Part of a small language model's weights.
Size: width 512, 8 heads of 64, vocabulary 9360, 43.2M parameters.
Architecture: LayerNorm before each block, learned positions, tied embeddings.
Training: a variant of Muon for these matrices, 833M tokens, 6359 steps.
MLP neurons of a small language model. Each row is named by its layer, matrix (up: input weights; down: output weights) and neuron, and shows model dimensions 336-399. Each number is 128 + 24 x the weight over its row's rms, rounded and kept within 0 to 255.
Before each neuron's rows, "fires on" lists the tokens most often at its 100 highest values on Wikipedia text that the model never trained on.

fires on: ";", " sign", " |", "|"
L3.up1885 [ 96 142 179 171  97  97 149  78 102 155 156 120 115 156 126 144 106 150 137 139  81 126 158 139 121 127 137 132 100 129  91 111 170 132 121 135 138 144 123 141 148 116 119 114 123  77 143  79 120 121 190 179 135 106 152  68 105 111 122 132 145 154 121  97]
L3.down1885 [120 134 139 179 120 126 128 114 115 128 110 109  99 155 125  97 138 111 139 130 133 159 149 106  82 170 149 168 115 161  87 155 169 175  72 123 129 111 127 114  75 118 131  94 137  97 122  75 132 147 175 159 114  97 123 106 150 135 134 164 151 124 151 150]

fires on: " |", " of", " with", "iber"
L3.up1515 [106 139 131 135  97 111 145  78 170 150 118  91 151 108 125 148  87 178 107 131 136 114 114 155  95 115 136 142 155 123  81 149 117 103 138 101  99 128 148 125 145 123 163 159 136  94 105 145 113 107 147 124 126 111 116 130 120 134 112 149 122  99 154 166]
L3.down1515 [148 150 176 159 178 120 129 172 138 133  90 156  82 125  74 149 154 174 173 138 124 141  84 109 150 132  65 136 134  82  82 119 151 122 117 165 147 106 113 104 154 134 135 124  97 119 141 117 112  81 154 131 133 158 110 152 124 142 100 131 122 123 117 144]

fires on: " |", "st"
L3.up580 [159 137 128 158 178 111 144 153 115 147  84 132  92 105 135 169 129 148 115 145  86 112 177 151 129 134 159 196  98 124 154 161 136 130 160  65 123 136  91 116 123  84 118 152 120 133 137 172 118 130 145  85 128 104 154 115 132 146  95  89 122 112 138 131]
L3.down580 [129  78  86 168 152 123 139 153 114 121 161 146 121 107  91 105 105  96  56  75 131 148 127 140 120 158  81 112 126 129 116 115 122 142 102 144 117 127 123 135 136 118 167  95 132 140 128 121 117 113 137 146 161 152 115 136 113  77 135 131 147 126 101 107]

fires on: " to", " of", " Rh"
L3.up1796 [ 96 114 106 138 156 119 141 132 120 100 153 100  89 108 134 157 138  94 127 173  70 130  95 110 104 114 148 112 119 158 166 152 181 171 138 106  94 167 135 109 119 174 181 127 171 119 149  68 126 111 119 128  98 131  90 114 131 102 111 156 143  98 132 113]
L3.down1796 [106 131 156 131  69 117 131 139 130 137 112 147 103 115 137 127 126  83 134 129 120 155 162 115 174  76 138 140 151 113 137 111 124 111 178 165 137 153 122  93 153 159 145 119 111  85 110 110 122 127 117 125 126 103  91 140 184 139 168 181 142 121 138 142]

fires on: " on", " off", " along", " born"
L3.up2030 [148 146 124 108  54 140 159 139 157 166 135 167 108 151 129 108 104 141  93 154 133 173  84 130 154 164  98 185 118  82 116 120 141 145 113 113 143  95 148 100 138 135 125 124  85  72 131 144  96 125 113 142 155 150 132 115 127 156 148 157 125 117  96 159]
L3.down2030 [120 125 161 170 109 125 115 146 120 101 118 102 137 142 135 131 121  85 118 129 170 129 102 138 165 130  55 140 129 113 118  94 105 123  89 126 156 122 175 149 114 121 144 135 109 123 118 140 131 125 138 177 125 112 130  88 112 109 126 145 141 128 113 145]

fires on: " |", ",", "s,", "o", "os"
L9.up1802 [ 79 171  95 107 119 115 144 133 133 162 139  99 114  81 114 139 104 100 148 150 116 113  96 174 138 130 101 145 102 115 141 130 128 127  96 111  84 122 104 185 123 119 169 113 136 162 117 128  93 116 129 107 132 129 117 122 104 171  76 110 146 110 124 121]
L9.down1802 [ 91  92 149 143 197 112  87 104 132 119 120 125 124 146 134  72 177 140 128 141 125 171 136 121 120 122 111  98 131 157 138 100 109 128 129 169 116 119  90 140 147  97 125 145 116 121 141  99 170 107 139 126 130 151  97  98 122 124 121 137 149 151 115 126]

fires on: "-19", "ud", " '", "19", " (18", "us"
L9.up824 [101 162  98 123  90 141 149 162 120 114 118 111 139 142 139 104 165 140 138 133  99 157 153 102  92 129 140 146 121 133 133 159 156 106  77 158 130  87 140 141 110 148 130 122 104 111 122 147 127 103 108 107 142 118 105 128 143 124 118 118 112 118 112 106]
L9.down824 [153 142 107 119 144 138 133 116 130 146 129 155 155 109 154 102 132 114 179 147 139 125 130 109 159 111 118 126 177 130 169 146 110 109 141 104 151  94 152 122 128 123 169 158 114 133 119 135 126 167 128 116 123 103 137 136 132 170 121 110 137 156 129 105]

fires on: " E", " O", " F", " in", "D"
L9.up14 [132 120 118 110 146 149 120 153  95 146 122 190 112 125 149 126 155 134 155 131 120 138 149 120 150 138 101 126 128 178 158 127 105 155  91 110 122 127 120 131 145 122 106 118 122 118  98 145  95 143 149 131  64 102 135 156 127 136 134  89 111 106 121 133]
L9.down14 [152 125  98 108 103 183 156 129 138 127 169 152 163 116 179 161 121 144 147 105 129 122  98 155 108 153 119 125  89 166 133  90 135 110 155  97 148 116  99 145 120 176 130 118 123 109 116 147 160 100 166 119 126  92 104 133  97 118 129 136 105 145 159 119]

fires on: " –", ":", " -", ";", ","
L3.up1467 [125 108 140 138 167 157 143 107 142 139 120 117 110 139  85 107 141 132 150  90 125  83 160 132 118 132 128  88  70 109 153 131 158 133 156 132 129 140 148 121 168 116 123 137 137 135 113 160 158 139  76 160 161 150  89 148  98 147 129 134 139 110 102 143]
L3.down1467 [169 129 127 124 125  77 103 156 115 162 146  97  86 118 169 118 137 140 127  86 159 106 125 123 160 103 133 173 143 103 105 127  95 134 125 100 114 113  72 129 144 120 141  97 144 163 139  76 148 115 164 106 148 155 139  92 125  56 163  98 109  92 143 131]

fires on: " un", "un", " Un", " very"
L3.up561 [ 89 130 128 139 103 126 125 148 111 135 118 123 142 108 115 132 119 104 121  67 141 146 137  88 139 105 137 141 101 125 143 170 199 111 158 159 121 160 165 113 125 112 116 117 106 131  72 113 102 112 157 105  82  79 108 131 121 140 134 139 128 139 138 126]
L3.down561 [151 114 139 132 142 116 103 114 136 141 128 116 161 106 110  98 148 166 184 108 113 123 108 115 132 133 142 146 176 123 123 116 133 123 142 154 152 114  86 104 103 136 130 120 153 173 139 108  88 165 150 141 118 154 103 122 122 127 177 100 136 123 154 119]

fires on: " st", " c", " St", "T"
L9.up704 [129 137 120 163 154 147 128 149 103  76 107 154 151 114 134 151 152 105 111 115 118 133 159 142 116 177 151  92 131  97 110 147 115 138 108  96 169 141  95 155 139 160 118 124 157 147 132 150 155 131 132 154 169 133 134 160 115  91 122 114 123 170 118 107]
L9.down704 [127 137 155  95 153 114 133  83  91 145 110 174 114 126 114 117  95 124 151  76 156 116 147 158 131 135 144 106 138 147 150 150 106 127 139 186 131 133 121 105 128 144 107 113 123 149 149 104  88 134 135 142 120 167 140 141 119  78 137 140 122 126 115 132]

fires on: " of", " in", "|", " to"
L3.up1240 [128 149  91 151 108  67 123 161  79 145 107  93 103 134 129 117 104  90 146 148 128 103 147  81  64  80  93 147 115 122 166 146 154 131 106  83 115 135 145 107 146 149 131 157  84 130 104 155 141 128  98  64 151 117 132 129 129 133  92  88 142 132 188 135]
L3.down1240 [120 132 117 152 140 135 112 130 144 179 116  87 107 140 124  89 111 152  82 133 143 114 123 137 132 132 102 119 126 124 155 157  93 107 143  80 153 102 110 153 139 153 100 119  74 136 109 133 148  74 128 108 115 180 122 148 110 109  98 104 128 141 137 126]

fires on: " L", "g", "al", " D"
L9.up1523 [ 96 153 156 115 122 120 131 142 127 130 139 132 105 108 145 108 116 127 124 128 174 125 148 105 115 135 166 102 165 166 159 143 108 128 136 154 119  87 118 118 122 114 120  58 149 137 130 179 132 107 121 117 118 145 188 125 176 126 117 138  84 175  96 135]
L9.down1523 [ 96 154 141 100 124 125 106 160 140 132 129 137 119 119 149 164 141 144 116  95 120 137 119 103 135 148 124  96 124 138 149 140 143 149 123 179 128 105 123 150 134 161 148 165 172  76  97 123 121 145 151 167 156 137 133  89 129 139 105  91 136 142 145 117]

fires on: " D", " (", " La", " Michel", "a", " la"
L9.up1514 [ 99 131 167 152 128 125 115 125  72 152 145  97 118 134 154 150 120  65 104 115 128 101 116 105 123 142 147  96 121 140 142 154 146 129 118 111 125 152 161 136 132 125 113 128 120 146 126 119 112 106 120 138 114 120  71 155  88  96 125 130 149 163 123 100]
L9.down1514 [116 120 125 140  87 161 103 131 109 125 122 148 164 140 132 107  88 113 166  85 147 139 175 156 148 164 100  78 137 124  98 157 183 164 118 132 144 171 153 145 135 157 141 182  82 121 130 138 129 125 150 124 106 157 122 137  81 121  94  80 128 141 134 171]

fires on: " her", "'s", "’s", " Her", "'", " his"
L3.up1611 [114 162 106  95 108 130 147 135 149 111 133 132 104 159 111 145 131 130 117 131 142 117 144 117 128 144 111 111 100 140 133 122 196 129 122 132 112 121 116 118 123 100 116 139  96 117  74  95 152 121  80  94 121 103 121 167 176 157 145 117 131 116 172 118]
L3.down1611 [121 162  87 100 129  93 162 122 158 146 143 136 105  98 127 124 130  81 109 118 119 124 131 126 117 154 135 139 101 104  99 121 133 111  95 167 132 134 158  90 151 150  97 109 133 123 107 116 114 127 120 117 129 141 149 135 123 132 142 135 127 128 149 135]

fires on: "ob", " from", " of", " Com", " com", "ound"
L3.up1094 [123 120 110 187 117 145 112 151 146  89 111 123 185 106 107  81 125  99 133 120 138 107 128 137 114 116 130 152 142 110 122 147 156 144 131 139 132 129 175 135 145 132 116 111 118 102  80 129  88 114 121 132 103 134 143 112 132 111 140 148  96 112 123 179]
L3.down1094 [133 152 128 138 140 111 123 101 149 139 113 169 150 122 132 153 155 168 133  90  95  79 101 115  70 154 139  97 104 155 130 137 132 119 139 131 124 117 109 139  75 133 119 157 117 152  84 121 147 157 147 137 120 113 141 191 115 122 138 126 100 113 142 102]

fires on: " to", " into", " from", " for"
L3.up533 [154 115 112 139 130  83 129  98 134 164  90 147 159 120 158 121 138 139 117 155 118 103 155 163 155 132  95 138 143 154 156 156 114  63 137  88 127 138 140 106 119 143  92 146 148 141 109 117 168 109  78 144 102 140 120 159 114 137 175 114 147 164  96 115]
L3.down533 [142 125 109 156 125 102 133 122 153 168 140  85 105 114 110 124 121 115 114 131 147 142 132 132 153 136  79 103 179 171 176  97 128 116 142 137 110 138 147 139 100 166 151 138 135 171 108  92 143 125  93 124 111  97 104 132 124 173 153 107 118 176 110 130]

fires on: " un", " Un", " de", "un", " Do"
L3.up1461 [118 119 146 173 122  83 148  84 121 105 156 167 147 160 115  98 137 125 163 148 125  87 142 140 151  83 158 120 112 113 152 162 198 125 155 137 144 135 136 121  88 161 113  96 125 127 118 138 123 144 127 150 121  93 153  78 109 138 121 101 161 141 170 138]
L3.down1461 [109 165  92 147 129 142 137 145 146 174 144 115 129 133 155 143 133 158 125 141 125 121 134 120 127 184 153 157 117 106 123  93 115 139 138 141 160 164 124 154 105 109 118 125 128 171 115  94 131 103  95 117 133 141 121 108 136 112 139 116 126 137 109  92]

fires on: " John", " Le", " R", " De", " Bon"
L9.up171 [159 104  95 106 127 117 136 112 105 143 124 106 142 145 166 102 127 108 112 123 153  97 133 134 132 103 115 124 117 130 132 129 115  64 171 152 127 137 154  96 153 152 119 114 122 120 163 120 114 105 125 140 130 132 148 142 111 163 157 116 142 146 163 153]
L9.down171 [153 110 143 143 130 126  91 114 173  99 137 130 125 124 131 139 154 137 126 124 170 113 122 183 136 143 106 128 126 135 115 166 106 141 148 150 128  93 198 165 143 132 138 102 132 124 113 128 104 125 145 138 135 152  80 126 147  92 128 131  88 119 127 141]

fires on: " F", " World", " in", " of", "in"
L9.up144 [106 119 142 167 107 143 149 151 107 133 146 129 112 121 113 134 127 121 127 113 108 149 200 112 155 136 130 144 118 131 140 142 119 149 134 120 152 110 115 111 127 125 116 122 144 141 129 147 161 140 150 129  73 117 121 122 100 133 153 111 144 135 174 115]
L9.down144 [112  94 140 169 145 121 101 110 139 119 103  83  88 110 146  58 168 167 108  97 136  79 109 118 124 123 155 115  95 138 135 136 158 111 127 105 135 123 147  95 161 173 113 109 108 156  84  94  64 136 129 117 127 102 131 157 130 152 119 142 109 179 124 131]

fires on: " in", " New", " of", " took", " |", "an"
L9.up820 [119 109 143 152 154 124  88 124 104 123 122 139 138 135 139 100 153 125 158 131 114 173 137 146 134 157 165 107 131 141 112  99 130 155 135 105 127 120 134 125 173 121 106 111 155 140 148 141 156 139 101 106  75  88 160 115 135 110 145 138 134 137 144 110]
L9.down820 [152 125 108 146 139 136 139 148 125 102 132 142 168 147 143 111 117 106  71 163 123 108 142 128 220 130  81 125  87 125 147 136 125 111 114 112  96 172 160 109 129 164 169 171  96 121 148 143 110 153 107 112 148  75 133 138 155 169 144 161 120 130  94 157]

fires on: " and", "-", "==", " Gr", " Br", "==="
L9.up659 [115 155 141 153  80  92  97 156  99 168 117 121 127 132 121 192 136 122 134 131  94 138 123 140 155 101 146 128 139 122 134 131  88 124 125 140 132 124 124 200 119 107 142 160 113 117 131 184 130 172 156 104  92 152 142 141  57 112 121 142 112 123 152 130]
L9.down659 [137 138 161 144 119 111 150 119 111 136 131 188 150 103 142 151 118 120 167 156 105 127 162 137 149  99  71 115 108 107  91 121 106 122 142 103 156 154 132 143 116 134 136 125 109 123 154  92 113 161  94 122 111 126  96 149 123 132 118 120 154  89 173 138]

fires on: " D", "D"
L3.up636 [102 108  83 101 133 110 128 107 161 112  86 149 114  85 110 143 102 131  94  83 204 155 160 138 136 108 101 121 119 155 103 189 127 180  81 112 135 142 108 121 110  98 140  99 119 136 124 172 125 146 113 132  88 120 137 120 132 111 132 131  61 142 101 153]
L3.down636 [144 128 113 142 145 136 131 126 146 188 139 150 133  83 153  89 119 129 166  98 130 146 119 116 110 148 115 121  96 171  77 118 164 142 102 142 121  77 138 124 103 101 145 146 152 131  83 131 134 139 113 127  83 139 103 103 144 124  95 142  99 151  92 112]

fires on: " p", " De", " de", " in", " st"
L9.up1122 [131 110  93 161 113  96  92 168 143 100 168 128 154 154 141 146 143 100  86 114 111 144  79 111 174 172 131 103 142 138 131 153 158 148 120 133  95 128 145 188 117 106 138  96 140 156  90 135 127 172 130 135 155  80 148 132 127 124 122 135  99 146 143 131]
L9.down1122 [111 121 142 100 119 139 118 129 121 141  97 134 152 111 103 117 128  99 114 143 153 146 152 148  84  89  93 126 157 136 143 137 129 101 102 150 137 164 137 104 136 162  90 112 164 146 146  70 146 181  93 108 100 128 177 124 141 133 112 117 143 141 132 128]

fires on: "\n", " \"", " and", "/", " or"
L9.up442 [124 164 119 114 135 184 149 115 125  96 132 156 139 139 112 147  99 112 149 141 114  98  96  82 163 145 136 144 117 109 129 129 105  98 185 149 135  66 152 140  93 127 123 104 106 109 186 131  89 134 137 140  93 181 152 129 113 114 162 143  74 168 106 129]
L9.down442 [120 150  98 133 142 135 169 120 108 109 137 108 148 137 124 142 103 157 137 135 159 141 136 162 132 127 119 127 154 100 113 158 142 169  91 115 137 142 159 110 147 115 119  85 114 141 152 122  90 144 103 123 140  60 148 174 132 136 130 131 124 134 143 113]

fires on: " J", " j", "|", " st", " (J"
L9.up1177 [100 160 117 123 116 115 118 118 136 126 122  76  99 151 113 122 130 101 150  97 104 157 103 135 132 158  77  92 113  92 140 154 143 123  87 139  99 144 123 131 124 122 118 132 132 129 149 173 146  86 108 103 177 137 116 153 116 107 135 151 146 138 146 146]
L9.down1177 [ 88 109 117 174 139  88 113 112 133 127  80 112 153 149 114 144 135 128 114 140 102 138 110  91 158 121 159  92 142 118 135 115 111 154  93 179 126 122 144  91 106 117 109 119  89 161 112 101 136  85 145 135 159 156 116  95 120 149 134 133  89 136 102 142]

fires on: ",", ".", ";", " Win", " 10,", " Bronze"
L3.up262 [124 107 117 158 136 153 107  91  97 126  91 123 128 142 114  95  94 168 139 138 110  92 147 118 102 129 155 105 139 123 113 105 133 128 161 174 162 181 142 108 143 125 171 142 145 160 129 127 129 149 152 149 161 170 126 122 108 158 151 140 179 145 137 147]
L3.down262 [135 171 108 150 132 119 138 126 147 181 155  92 126  90 138 137 134  80 185 135 143 139 146 144  83  79 182  81  87 152 121 130 115  99 114 121 103  84 141  89  91 114 104 126 115 101 110 106 144 154 118 127 124 103 101 122 116 126 128 111 123 153  95  96]

fires on: " at", " of", " by", "-", "|", " from"
L9.up243 [ 99 135 134 145  98 113 182 136 124 137 135 131 133 152 121 164 109  61 111 161 145  99 123 154 131  89 121 188 117 100  91 130 100 121 129 157 114 141 116 198 120 122 155 105 115 126 121 111  81  91 143 150 104 173 166  95 132 115 110 122 101 159 144 199]
L9.down243 [143 164 146 114 120 101 103 120 163 111 116  96  71 119  99 150 134 120 149 168 151 134 170 152 129 139 123 137  96 149 186  86 142 148 106 127 140 123 128 138  88 145  91 121 120 130 110 124 121 122 139 154 135 116 183 124 153 137 165 176 165 115 137 134]

fires on: " |", "\n", " ", " Best", "st", " received"
L9.up152 [135 128 154 126 145  91 131 138 108 125 145 168 151 123 133 136 100 142 119  86  91 143 106 131 125 127  95 151 145 122 131 152  79 124 107 114  79 152 122 107 165  93 143  97 130 126 127 115  86 133 124 134 107 123 137 101 156 134  93 166  94 135 153 146]
L9.down152 [189 135 162 118 140 117 142 146 142 165 176 139 144 116 101 103 120 105 162 138 103 151  95 105 129 146 129 143 145 173 156 128 104 144  89  94 132 152 110 112 133  95 150  95 117 130 131 111 134 156 118 200 134 139 139 143  95 132 123 131 136 119 153 109]

fires on: " |"
L9.up1814 [138 132 116 129  97 171 119 151 144 105  76 149 144 121 134 138 106 118 121 125 127 106 159  81 140 129 137 155 100  87 139 143 135 104 137 145 152 105 122  95 120  93 127 172  81 149 163 149 169 135 121  98  91 111 136  87 162 122 143 102 172 150 111 124]
L9.down1814 [188 151 118 155 110 107  85 137 142  99  94 154 166 127 150 132 111 135 115 113 117 110  92 171 105 138 120 123 109  99 137 152 119 156 125  90 181 135 114 149 115 134 159 126  95 157 159 130 125 148 177 154 157 108 130 122 145 121 117 113 104 112 158 161]

fires on: " |", "-", " and", "\"", " Best", " –"
L3.up1600 [151  94 137 136 110 129 112 150 143 135 169 148 137 163 165 146 113 147  98  99 102  87 175 125 119 145 104 133 100  94 159 150 119 107 118 129  95 129  95 173 172 115 123 113 114 143 142 164 120 131  87 115 134 119 112 159 131 123 115 143 162 158  99 120]
L3.down1600 [143 137  90 175 139  97  88 116 142 133 159 141 112 145 125  86  94 123 120 107 151 101 160 129 106 122 133 156 105 111 138 153 163 118  85 122  92 167 118 180 124 126  83 131 139 127 138  96 151 139  99 136 153 141 151 139 135 121 108 155 107 103 150 104]

fires on: "'s", "/", "’s", "s"
L3.up1688 [119 134  96 104 122 111 163 145 192 147 124 168 143 119 142 136 140 141 167 167 114 116 139 104 108 145 129 101 133 126 119 160 191 124 139 161 107 143 121 117 114  70  85  90 143 101 140 100  89 136 129  99 124 133 147 128 178 109 141 136 120 153 166 135]
L3.down1688 [ 87 156 146 135 131 118 131 124 136 161 150 177 116 124  94 180 103 125 149 158 132 130 131 121 120 139 124 142 140 125 129 154 115 143 157 164 139 161 125 108 116 101 134  99 126 125 145 122 154 149 130 144 121 119 114 139 136 136 139 141 101 149  83 127]

fires on: " of", "'", "ert", " Thomas", " Th", "a"
L3.up133 [154 101 152 116 151 108 145 157 114 105  99 113 175 170 139 142 146 114 127 104 139 111 102  81 136 105 132 142 104 120 131 127 103  90 105 118 102 110 150 118 132 136 151 137  89  98 100 167 171 126 106 154  93 125 129 113 132 129 113 138 149 155 132 125]
L3.down133 [129 130 105 163 135 102 126 135  98 142 104 134  98 158 148 118 104 143 142 113 106 109 125 115 133 117 154 147  94 126 127 111 131 111 165 143 121 120 118 132 134 160 136 109 104 160 100 119 117 107 131 124 110 103 123 151 174 120 147 107 143  76 194  88]

fires on: "\"", " of", " than", "'s"
L3.up424 [112 147 119  86 148 149 117 137 134  94 121 124 144 100 126 112 136 161 135 129  97 127 118 109 123 142 134  92 124  96 137 128 164 171 138 120 134 113 123  60 135 149 113 178 130 181 110 137 156 104 127 144  77 156 144  70 129 147 102 161 135 113 152 127]
L3.down424 [130 138 136 123  95 129 146 106 122  97 127 151 134 159 110 100 122  74 148 138 127 122 129 133 124 120  91 165 106 139 172 103 130 127 121 128 113 181 163 189 153 167 115 117  86 106 140 115 180 166 126 103 162 122 135  80 129 131 129 118 143 112 119  70]

fires on: " K", "u", " |", "il", " Z", "ol"
L9.up1626 [169  93 128 119 128 148  88 129 158 145 108 140 110 116 111 158 127 121 125 127 155 108 181 156 125 163 143 124 116  99  98 123 144 160 128 136 112 132 170 139 136 138  98 107 146  88 134 130 136 105 109 118 127  93 136 105 146 124 111 139 110 144 159 121]
L9.down1626 [157 101  88 122 112 127 112 162 165  85 132  96 121 120 132 108 105 126 109 135 112 137 133 130 133 116  82 110  85 110 170 154 101 139 151 131 149 141 140 116 143 109 135 134 140 158 118  98 108 128 153 118 142  74  87  86 102 119  96 130 178 158 115 154]

fires on: "-"
L3.up1199 [123 163 124 170  90 118 105 111 159 134 144 126 144  95 150 177 157  83 115 147  99 144 123  99 145 154 136 118 122 112 148 110 100 124 143  56 128  95 132 147 134 183 183 100 101  83 143 136  97 119 186 111 128 149 158 168 138 138 104 117 137 138 138 117]
L3.down1199 [131 131 148 107 110 122 124 104 139 123 134 113  86 132 156 117 161 122 127 140 105 114 113 117  98 152 103 143 141  85 162 108  98 107 122 125 143  97 141 162 147 125 149 128  99 153  90 123  94 101 136 150 157  93 148 127 126 110 107 140 122 115 121 103]

fires on: "\n", " County", " J", " County,", " Township", " District"
L3.up84 [160 118 109  71 136 152 182 155 130  75 119 160 127 137 135 171 118 150 129 102 191  97 135  93 118  94 137 142 120 126 138 136 116 136  80 153 107 106  91 137 103 107 118 120 146 128 142  89 130  60  92 116 122 105 125 166 114 120 141 123 126 164 161 117]
L3.down84 [107  89 126 138 103  96 132 129 131  94 112 125  90 155 182 133 128 180 124 106 126  93 120 159 144 147 126 117 128 137 120 119 135 154 123 137 137 129 103 128 141 130 162 146 178 176 138 133  84 126 151 135 141 125  97  95 149 126  91 151 124 126  89 108]

fires on: "-", "if", " Gen", "rib", "eb", " gen"
L3.up1794 [ 95 139 106 126  93  79 137  99 128 113  97 134 106 131 112 150 130 134 117  88  85 139 109 160 139 146 103 131  95 109 139 138 175 113 144  88 116 115 114 106  97 104 129 148 116 108  97  96 132 131 204 127 130 142 153 144 143 128  97 111 141 121 149 154]
L3.down1794 [140 138  86 141 124 130 157 147 165 141 110 146 135 127 148 147 105 184  81 105 152 144 133 127  95 144 107 106 120 103 124 164 121 102 113 123 123 135 161  96 134 124 141 150 119 117  80 129 175 105 180  87 151  86  99 125 115 135 162 134 132 129 169 152]

fires on: " imp", " disc", "der", "rac", " emb", " acc"
L3.up1071 [137 104 153 151 127 145 151  95  91  91 149  96 117 125 147  98 117 125 110 170 103  93 122 125 121 156 124 107 128 123 152 125 146 104 139 108 146  88 163 118  93 162  97 134 147  97 147 110 105 106 162 136  77 129 125 107 118  90 167 157 100  76 141 112]
L3.down1071 [140 134 121 136 124 157  98 147 117 141 131 126 132 119 150 134 122 157 146 169  84 173  75 120 113 146 136 167  99 107 135 100 108 135 132 112 156 118  90 141 105 139 158 137 102 139 139  69 143 161 138 114 126 169 134 120 118 105 116 135 146  97 111 166]

fires on: " The", " the", "-", "The", " -", "ution"
L3.up1979 [143 109 166 135 141 166 140 110 132 153 118 123 122 111 155 162 131 146 123 121 156 118 186 128 118 134 120 159 171 164 118 155 149 124 157 150 111 146 154 127 160  89 172 103 155 126 109 147 109 127 118 139 122 127 137 134 113 115 122  88 105 145 151 103]
L3.down1979 [163 111 140 128 138 147 131 142 163 140 113 109 117 156 140 128 162  78 142 122 116 112 110 154  83 124 131  87  98  53 125 168 133 137 140 132 137 147 148 141 143 144  87 132  92 139 145 136 163 144 127 138 125 148 117 119 118 101 133 120 167 147 128 114]

fires on: " the", " ", " P"
L9.up434 [124 138 133 106 132 176 180 121 123 118  77 111 121  86 163 137 144 134 104 173 139 156 134 115 180 133 144 141 123 152 155 154 145 124 158 110 126 104 126 113 135  95 177 120 131 118 144 138 145 169 125 108 130 101 123 127 133 159 153  65  90 167 137 113]
L9.down434 [121 138 177 130 113  85 150 142 171 125 159 133 102 118 119 105 163 157 140 124 151 136 148 125 141 147 159 127 115 141 128 156  99 109 115  78  96 120 179 128  97  83 172 172 108 123 143 163 110 133 169 153 115 155 163 126 119 150 144 139 127 107 126 101]

fires on: " by", "up", " on", "iv", " host"
L3.up1643 [178 116 121 126 138 102 114 184 139 100 131  99 140 124 132 164 120 108 162 154 151 108 105 145 146 113 119  97 131 110 166 187 106 119 105 128  95 127 153 124 130 108  98 151 136 123 147 173  93 132 124 139 128 130 150 112 137 155 149 143 135 161  92  97]
L3.down1643 [130 120 120 132 109 124 108 122  92 147  96 155 126 115 118 147 108  80 125 122  89 144 186  79 131 141 157 106 132 103 109 131 104 134  81 146  96 165 126 109 127 175  84 127 109 128 145 104 120 158 162 118 111 157 159 113 169 132 146 138 156  97 112  86]

fires on: "-", " (", " re"
L9.up290 [140 128 145 108 175 152 125 186 105 123 187 108 104 129 162 168 126  47  98 131  51  98 149 134 136 121 153 118 142 116 131 121 103 121 118 135 158 113 132  91 143 177 171 144 137 149 116 125 100 153 131 148 186 161 136 147 115 141 125  96 104 140 132 153]
L9.down290 [137  98 151 122 157 147 152 145 114 132 122 136 101 118 103 128  97 105 133 104 128 147 129 106  81 115 109 109 129 134 118 111 167 161  87 129 156  78 155 157 130 113 127 172 129 121 101 121  99 130 108 131 128 117 148 148 111 119 108 109 141 100 130 115]

fires on: " of", " to", " at", " President", " last", "'"
L3.up831 [120 158 159  99 167 106 181 118  84 147  85 137 122 145 157 131 156  91 161 152 118 107 115 137 135 158 140 182 120 121 138 137 141 112 101 125 152 114 134 132 108 160 132 166  90 106 137 145 118 176 105  87 130  94 162 145  95 182  96 108 164 124 143 157]
L3.down831 [111 129 110 130 132 134  89  88 111 108 150 110 132 144 148  97 153 134 100 145 128 150 165 120 128 158 117 144 118 154  89 120 131 152 100 113 167 112 100  76 135 114 120 132 114 139 142  99 132 116 127 146 156 162  97 106 118 102 138 134 101 147 160  77]

fires on: "-p", "k", " imp", " December", ".", "==P"
L3.up65 [165 103 139 130 124  94 121 128  94 155 141 159  95 153 153 141 146 127  74 146 108 148 158  89 148 147 110 148 117 100 133 122 128 114 182 112 108 106  82 141 135 127 144 146 106 105 133  73 130 107 130 141 128 101 161 138 142 105 127 112 100 149 141 140]
L3.down65 [144 168 133 133 157 134 146 106 145 175 133  69 114  86 105  91 133 153 133 112 149 122 117  85 112 108  72  91 101 132 124 120 111 120 136 109 126 163  98  98 119 118 124 166 144 126 147  89 113  96 118 147 141 144 137 143 182 152 138  99 118 135 126 150]